From a checkpoint of a small transformer trained on Wikipedia.
Architecture: RMSNorm before each block, rotary positions, untied embeddings.
Training: a variant of Adam for these matrices, 2158M tokens, 11822 steps.
MLP neurons of a small language model. Each row is named by its layer, matrix (gate and up: input weights) and neuron, and shows model dimensions 256-351. Each number is 128 + 24 x the weight over its row's rms, rounded and kept within 0 to 255. A neuron's up and down rows have the sign that makes its largest values positive.
After each neuron's rows, "fires after" lists the tokens most often just before its 100 highest values on Wikipedia text that the model never trained on. A number after a token or word is its count.

L4.gate576 [185  78 122 116 142 148 110 119 152 144 115 132  86 142  86 170 110 124 152 152 154 152 119  91 123 153 116 138 137 157 154 146 149 144 134 167 143  89 132 150  76 100 134 153 164 110  95 109 146 101 140 112 103 157 171 108 160 131 134 113 140  90 181 139 159 117 141 125 148 131 123  71 121 135 197 112 123 103  74 106 152 134 158 125 162 132 152  91 114 156 130 118 168  91 101 132]
L4.up576 [145 155 134 138 166 139 128 127  62 119 170 136 126 147 135 132 182 141  79  98 141 122  78  91  85 125 158 146 142 175 166 123 112 127 156  72 135 109 147  89 116 122 107 187 116 118 169 126 134 156 160 100  85 126 130 130 149 100 151 145 133 122 106 106 103 145 100  93 120 139  77 153 125 132 139 168 127 122 115 171 111 118 125 170 158 155 133 139 122 125 114 128 105 102 120 131]
fires after: " " 50, "1" 9, "2" 7, " |" 6, "0" 4

L3.gate185 [152 104 121 141  96  78 118 124 117 142 160 105 155 121 141 101 148 130 120 118 125 133 124 122  87 107 106 110 120 117 119 155 151 123 106  68 117 115 155 126 144 156  77 140 108 110 145 116 112  80 146 181 148 124 139 133 131 131 127 111 139 115 126 118 124 167 141 113 132 102 159 149 125  94 158 115 129 148 119 116 143 119 101 111 103 157 141 107 175 129 111 112 109 118 106  99]
L3.up185 [132 156 113 158 100  79 108 107 159  88 105 122 125 105 128 144 146 103 110 138 144 129 141  82 169 123 127 111 136 123 118 128 133 134  50 157 131 131 153 100 122 146 203 141 123 100 145 158 116 145 153 151 134 113 110 137 161 116 144 129 109 143 125 136 109 131 110 138 101 163 124 118 121 159 141 120 101 152  99  99 146 130 184 113 111 144 120 146 135 113 120 156 140 132 113 167]
fires after: " January" 14, "." 13, " April" 10, " District" 9, " channel" 5, " Puerto" 5

L4.gate113 [133 110 121  93 128 114 141 102 129 110 104 151 103 153 101 130 135 127 106 143 154 129 145 128 159 114  95 145 142 192 124 145 110 130 150 126 163 137 109 146  87 134 130 128 111 134 116  67 112  80 128 126 140 133 114 137 132 181 132 125 147 110 182  79 137 160 156 140 128 122 143 156  85 110 119 141 140 144 144 105 134 101 145 116 125 150 114  95 137 142 111 112 106 149 126  96]
L4.up113 [150 136 126  90 140 108 102 110 144 139 113 126 160 123 137 121 128 115 132 185 149 123 112 117 126 124 106 130  93 120 143 146 122  90 122 163 139 126 133 114 155 140 152  98 114 177 127 114 111  85 130 183 138 108  91 184 151 133 116 152 134 114 105 117 116 160 163 138 143 127 164 132 105 107 153 151 140 164 137 164 109 125 103 112  92 119 123 151 146 132 112 120 164  99 108 123]
fires after: " (" 21, "," 17, " the" 12, ";" 4

L3.gate585 [131 162  92 150 131 124 100 127 123  80 121 122  94 140 114 118 127 155 122 200 132 136  94 162 130 162 117 139 135 112  87 153  96 116 187 118 127 130 126  90 104 157  97 121  99 157 132 125 128 123 122 134 140 133  89  96 134 130 155 136 133 129 125 143 131 120 156 162 122 103 150  86 112 110 110 103 115 128 113 151 134 126 132 128 154 143 122 121 123 146 110 176 101 110 127 118]
L3.up585 [102 145 109 167 147 116 137 112 112 129 130 127 156 166  99 118 146 130 155 149 123 166 133 139 123 136  96 125 119 150  70 121  86  99 122 167 161  97 138  96 140 117  73 127 132 136  93 156 155  96  98 134 129 149 144 128 146 118 150 123 136 145  94 168 161 148 119 158 110 104 154 107 118 156 107 101 166 169 121 157 145 106 115 118 160 128 129 111 139  93  88 147 103 130 127  58]
fires after: " the" 55, " The" 11

L3.gate478 [184 118 156 109 124 123 116 110 124 129 106 134 120  86 123 117 146  89 111 114  92 171 103 136 118 125 165  94 119 149 205 139 134  95 101 141 151 162 118 105 140 135 130 143 160 105  93  97 121 151 131 140 117 144 141 123 113 134 153  99 109 147 132 145  86 110 141 127 131 136 131 140 133 124 145 129 141 148 112 139 138 108 105 160 150 109 185 111 160  86 177 100 168 121 131 175]
L3.up478 [113 139 157 118 109 170 152 149 129 136 135 157  65  94 122 147 149 123 110 147 140 142 142 117 135 129 175  76 106 104 125 134 130 112 172  96 154 136 113 123 100 138 107 131 118 105 129 110 116 144 144 118 114 139 148 130 105 146 130 157  91 124 143 149 121 137 110 123 106 149 174 165 136 151 187 106  99  96 101 183 130 156 102  75 163 167 138 108 177 107 121 151 111 134 155 118]
fires after: " " 60, " |" 12, " (" 8, "|" 5

L4.gate430 [123  84 145 116 143 125 136 142  90 121 129 120 108 108 106 137 107 111 131 125 134 133 107 121 122  94 109 153 140 153 162 138 149 128 144 121 159 134 157 118 118 141 112 137 120 106 140 124 129 119 153 134  98 140 135 141  76 135 147 183 112 112 111 122 138 125 128  87 111  72 113 121 104 158 146  91 117 146  93 109 130 170 140 112 118 156 120 126  96  61 114 163 139 142 125 122]
L4.up430 [ 90 155 131 103 179 111 171 107 145 104 138 166 127  96 170 114 123 126 140 170 136 134  83 103 145 122 118 135 118 112 153 115 122 104 137 106 134 163 153  94 123 162 101 101 159 160 161 148 150 138 143 121 125 105 144 139 138 119  63  67 103 135 182 110 141 125 129 147 111 144 111 123 130  94 133 139 134 181 115  91 113 116 108 110 156  89 135  79  79 140 124 108 117 126 140 122]
fires after: "0" 34, "1" 18, " +" 13, "5" 9, "6" 4

L3.gate519 [140  90  96  96 130 154 154 129 109 125 146 127 122 146  85 142 136 107 108 130 157 115  93 108 135 119  88  69 168  91 128 148 101 129 110 101 127 114 132 154 105 154 112 121  98 134 112 111 140 122  97  94  96 125 149 124 147 108 103 146 157 105  94 107 140 144 108 112 118 137 176 109 123 114 171 113 118 171 131 136 177 126 110  84 116 119  79 114 143 116 128 110 123 146 131 109]
L3.up519 [118  60 162 111 141 120 117  97 118 168 121 113 145 135 135 168 121  93 141  50  81 175 128 156 103 153 107 165 125 165 119 140 119 149 120 142 120 112  94 107 178 139 121  94 116 115 154 138 131 118 140 125 139 119 150 108 118 100 136 108  77 177 182 153 133 104 127 140 134 109 134 163 139 180 138 133 121 144 114 145 117 138 121 135 123 134 123 118  95 139 108  92 119 152 125 125]
fires after: "9" 63, "0" 18

L4.gate696 [115 151 136 139 135  75 108 158 123 140 127 140  69 135 103  93 127 113 113 147 146  95 107 112 122 133 127  81 160 164 177 145 138  99 111 117 158 102 129  94 108 152 148 141 156 129 112 129 112 135 158 133 110 127 140 103 155 116 139 136 140 119  66 111 146 127 116 150 127  99 131 164  90 112 126 121 110 150  90  73 127 140  82 141 109 161  96 102 130 119  96 128 130 130 138 140]
L4.up696 [167 159 128 140 122 103 152 151 156 165 103  90 134 102 106 124 148 113 111 145 135  96 124 124 119 144 140  92  97 130 183 120 131 171 137 124 123  88 162 129  51 119 116 149 140 125 139  83 128 162 165 138 158 178 147 157 112 121 142 150 121 149 127 125 123 136 112 151  90 131 140 135 140 111 150 149 125 137 102  78 168 176 111 139 149 101 144 134 144 117 115 142 122 139 157 159]
fires after: " |" 48, ")" 15, " Records" 4

L4.gate966 [105 143 164 122 161  88 174 131 119 133 117 131 105 189  96 133 142 132 126 125 153 121 114 150 125 146 109 117 127 113 150 148 125 114 110 136 154 112  99 101 110 115 152 124 141 106 120 108 111 105 149 124 106 142 115 137 109 123 107 153  94 100 111 172 132 122  88 137 158 146 145 137 115 117 186  84 141 155 102 130 108 111 107 141  96 112 104 113 125 134 128 126 143  94 152  94]
L4.up966 [124 157 120 134 143  86 157 165 132 129 121 145  87 119 102 109 145 155  90 108 142  98 161 121 147 112 118 109 108 127 128 129 125 158 171  86 137 150 140  88 121 131 166 148 170 141 102 151 126 130 137  81 114 125 128 109  67 175 112 108  98  94  85 156 162 197 127  95 107  98 158 165 150 144 117 103 124 169 123 108  99 113 124 173 135 141 143 101 152 101 138 158 142  84 136 134]
fires after: "0" 14, "8" 12, "-" 12, "9" 11, "7" 11, "6" 11

L4.gate500 [121 137 104 127 139  97 165 134 122 132 116 124 179 155  95 123 108  95 129 132 130 101 143 141 153 152 102 174 115 122 182 139  97 142  69 159 161 138 127 136 132 107 110 108 163 126 109 143 137 110  96 108 111 128 150 139 150 132 110 115 126 108 140  97 112 146 122 156 131 151 135  94 110 116 132  97  96 144 116 131 128 137  65 112 114 135 112 148  84 103 166 138 111 156 131 142]
L4.up500 [119 106  95 154 133 148  82 160 121 136 131  94 111 163  93  97 106 119 121 136 146 121 108 156 129 106 145 107 103 144 119 136  98 162 156 104 110 159 115 123 143 132  66 144 154 108 110  97 103 135 160 101 112 111 179 178 116 145 120 127  81 113 154 130 132 123 113 117 109 117 123 150 136 130 118 124  95 135 118 135 117 127 115 128 162 101  99 105 149 147 116 153 112  84 170 124]
fires after: " " 96

L3.gate57 [100 155 110 127 142 167 102 147 142 152 100 119 127 149 143 139  98 138 151 166 151 151 158 137 130 109 170 135 128 184 130 150 117 123 124 114 144 164 121 136 135 154 143 131 127  87 117  93 114 124 143 117 104 135 145 145 137 162 153 143  97 160 140 121 101 132 125 124  91 124 150 152 114 159 127 106 155 125 103 130 171 156  82 128 131 113  97 112 143 139 134 126 113 130 108 125]
L3.up57 [ 77 129 104 138  89  87 127 132 161 126 106 138 120 141 130 102 101  77 156 120 118 134 145 131 194 143  93 151  89 135 151 132 115 104 129 122 117 105 120 162  93 217  79 149 149 113  77 116 137 158 107 154 157 116 131 125 109 163 126 114  90 160 152 121 103 133 167 138 132 120 139 113  95 124 104 141 132  99 145 132 132 135 117 142 128 115 138 135 144 134 139 109 115 141 161  91]
fires after: "(" 26, " (" 14, " P" 6, " G" 6, "^{" 6, "_{" 5

L4.gate232 [162 187 128 133 108 123 111 125 108 133 134 122 161 133 119 130 100 102 122 125 112 156 100 152 140 159 123 100 164 144 116 146 142  68 127 151 150 115 134 150 133 150  93 126 106 132 175 100 138  90 138 117 155 143 142 152 137  85 117 125 129 126 118 132  95 109 144 141 123 107 148 174  90 100 140 148 147 127 152 147 145 129  77 123 110 150 107 149 156 147 148 116 142 116 125 113]
L4.up232 [106 106  62 143 144 144 130 131 128 103 139 140 165 158 132 112 145 122  97 124 106 136 105 142 106 156 122 118 151 147 123 117  83  89 204 130 109 145  93 154 183 130 104 129 150 110 132  99 188 147 208 120 147 129 136 175 135 124 112 160 124 125 117 177 137 108 108  91 105 130 132 171 101 170 135 118 131 121 137 130  92 110 147 122 138  93 147 125 104 114 160  91 133 142 117 109]
fires after: "-" 19, "–" 19, " " 12, "(" 11, "/" 10, " (" 7

L4.gate609 [117 144  91  97  88 128 116 159 127 170 136 154 133 146 130 148 158 139  94 145 139 151 155 170 142 169 130 134 143 119 135 159  79 132 102 122 153 118 171 143 149 119 159  99 128 164  74 119 128 129 127 120  88 137 164 152 140 148 107 134 156  84  97 159 139 138 166 124 133 127 103 124 146 102 132 128 152 124 123 127 131 137  81 121  92 142 132 167 121 107 103 111 118 135 126 130]
L4.up609 [179 116  89 126 153 146  91 148 144 113 118  82  94 111 134 119  95 102 137 155 129 178 126 134 151 109 116 128 120 171  79 127 132 130 150 118  94 120 120 138 178 143 149 119 117 143 126 116 129 120 107 127 141 140 150 155 138 147 125 164  89 102 141 152  87  90 155 134 126 116 117  67 164 166 133 156 105 129 139 130  53 133 179 135 114  93 126 147  91 137  67 147 165 154 136 144]
fires after: " " 26, "2" 23, " f" 6, "1" 4

L4.gate0 [100 116 109 122 122 134 116 144 116 136 134 104 108 127 125 138 133 108  97  89 137 135 130 150 148 109 179 145 175 121 128 149 105 125 123 132 105 125 136 136 116  85 182 133 134 128 111 156 126 128 149 116 116 156 141 146 163 137 140 140 160 143 121 107 130 131 120  81 121 186 119 197 132 102 146 128  93 175  96 148 174 139 114 196 111 140 154  84 138 152 143 141 109 133 113 142]
L4.up0 [156 119  96 151 121 121 124 135 143  96  91 109 130 138 104 135 121  89 123 141 104 114 146 165 156 159 135 151 121 130 133 140 134 145 117 131 129 110 125  85 110 108 103 138 111 129  82  96 132 103  95 124 143 142 182 153 140 118 142 129 170 135 150 149 144 182 158 101 127 155 159 102 149 110 125 143 111 115 129 159 151 112 137 129 127 135 147 150 145 113 118 156 138 137 137 134]
fires after: " |" 46, ";" 20, "0" 16, "1" 5

L2.gate78 [152 116 128 102 154 156 128 112 140 156 102 151 113  91 131 153 106 164 131  89 142 101 123 142 149 132 118 134 106  93 149 138  76 107 157 123 144 136 110  94 101 107 141 133 143 123  57 117 138 122 183 101 108 120 140 131 121  84 136 146 144 137 188 127  98 148 175 158 135 139 149 148 103 147 131 136  99 153 125 120 115 116 143 117 119  72 131 127 151 174 118 139 131 112 150 133]
L2.up78 [167 163 148 138 103 106 126 130 176 159 118 105 194 157  91 163 120 124 159 111 143  76 119 138 104 107 100 133 104 149 132 118 166 129 114  94 167 145 135 168 154 135 146 141 136 123 160 103 145 108 132 111 128 132 105  92 147 140 156  92 108 130 147 120 119 140 132 192 116 119 105 105  75 143 147 108  89 106 146 142 121 138 128 140 119 129 114  98 132 149 166 122 129 173 180 101]
fires after: " the" 36, " a" 6, " more" 6, "W" 5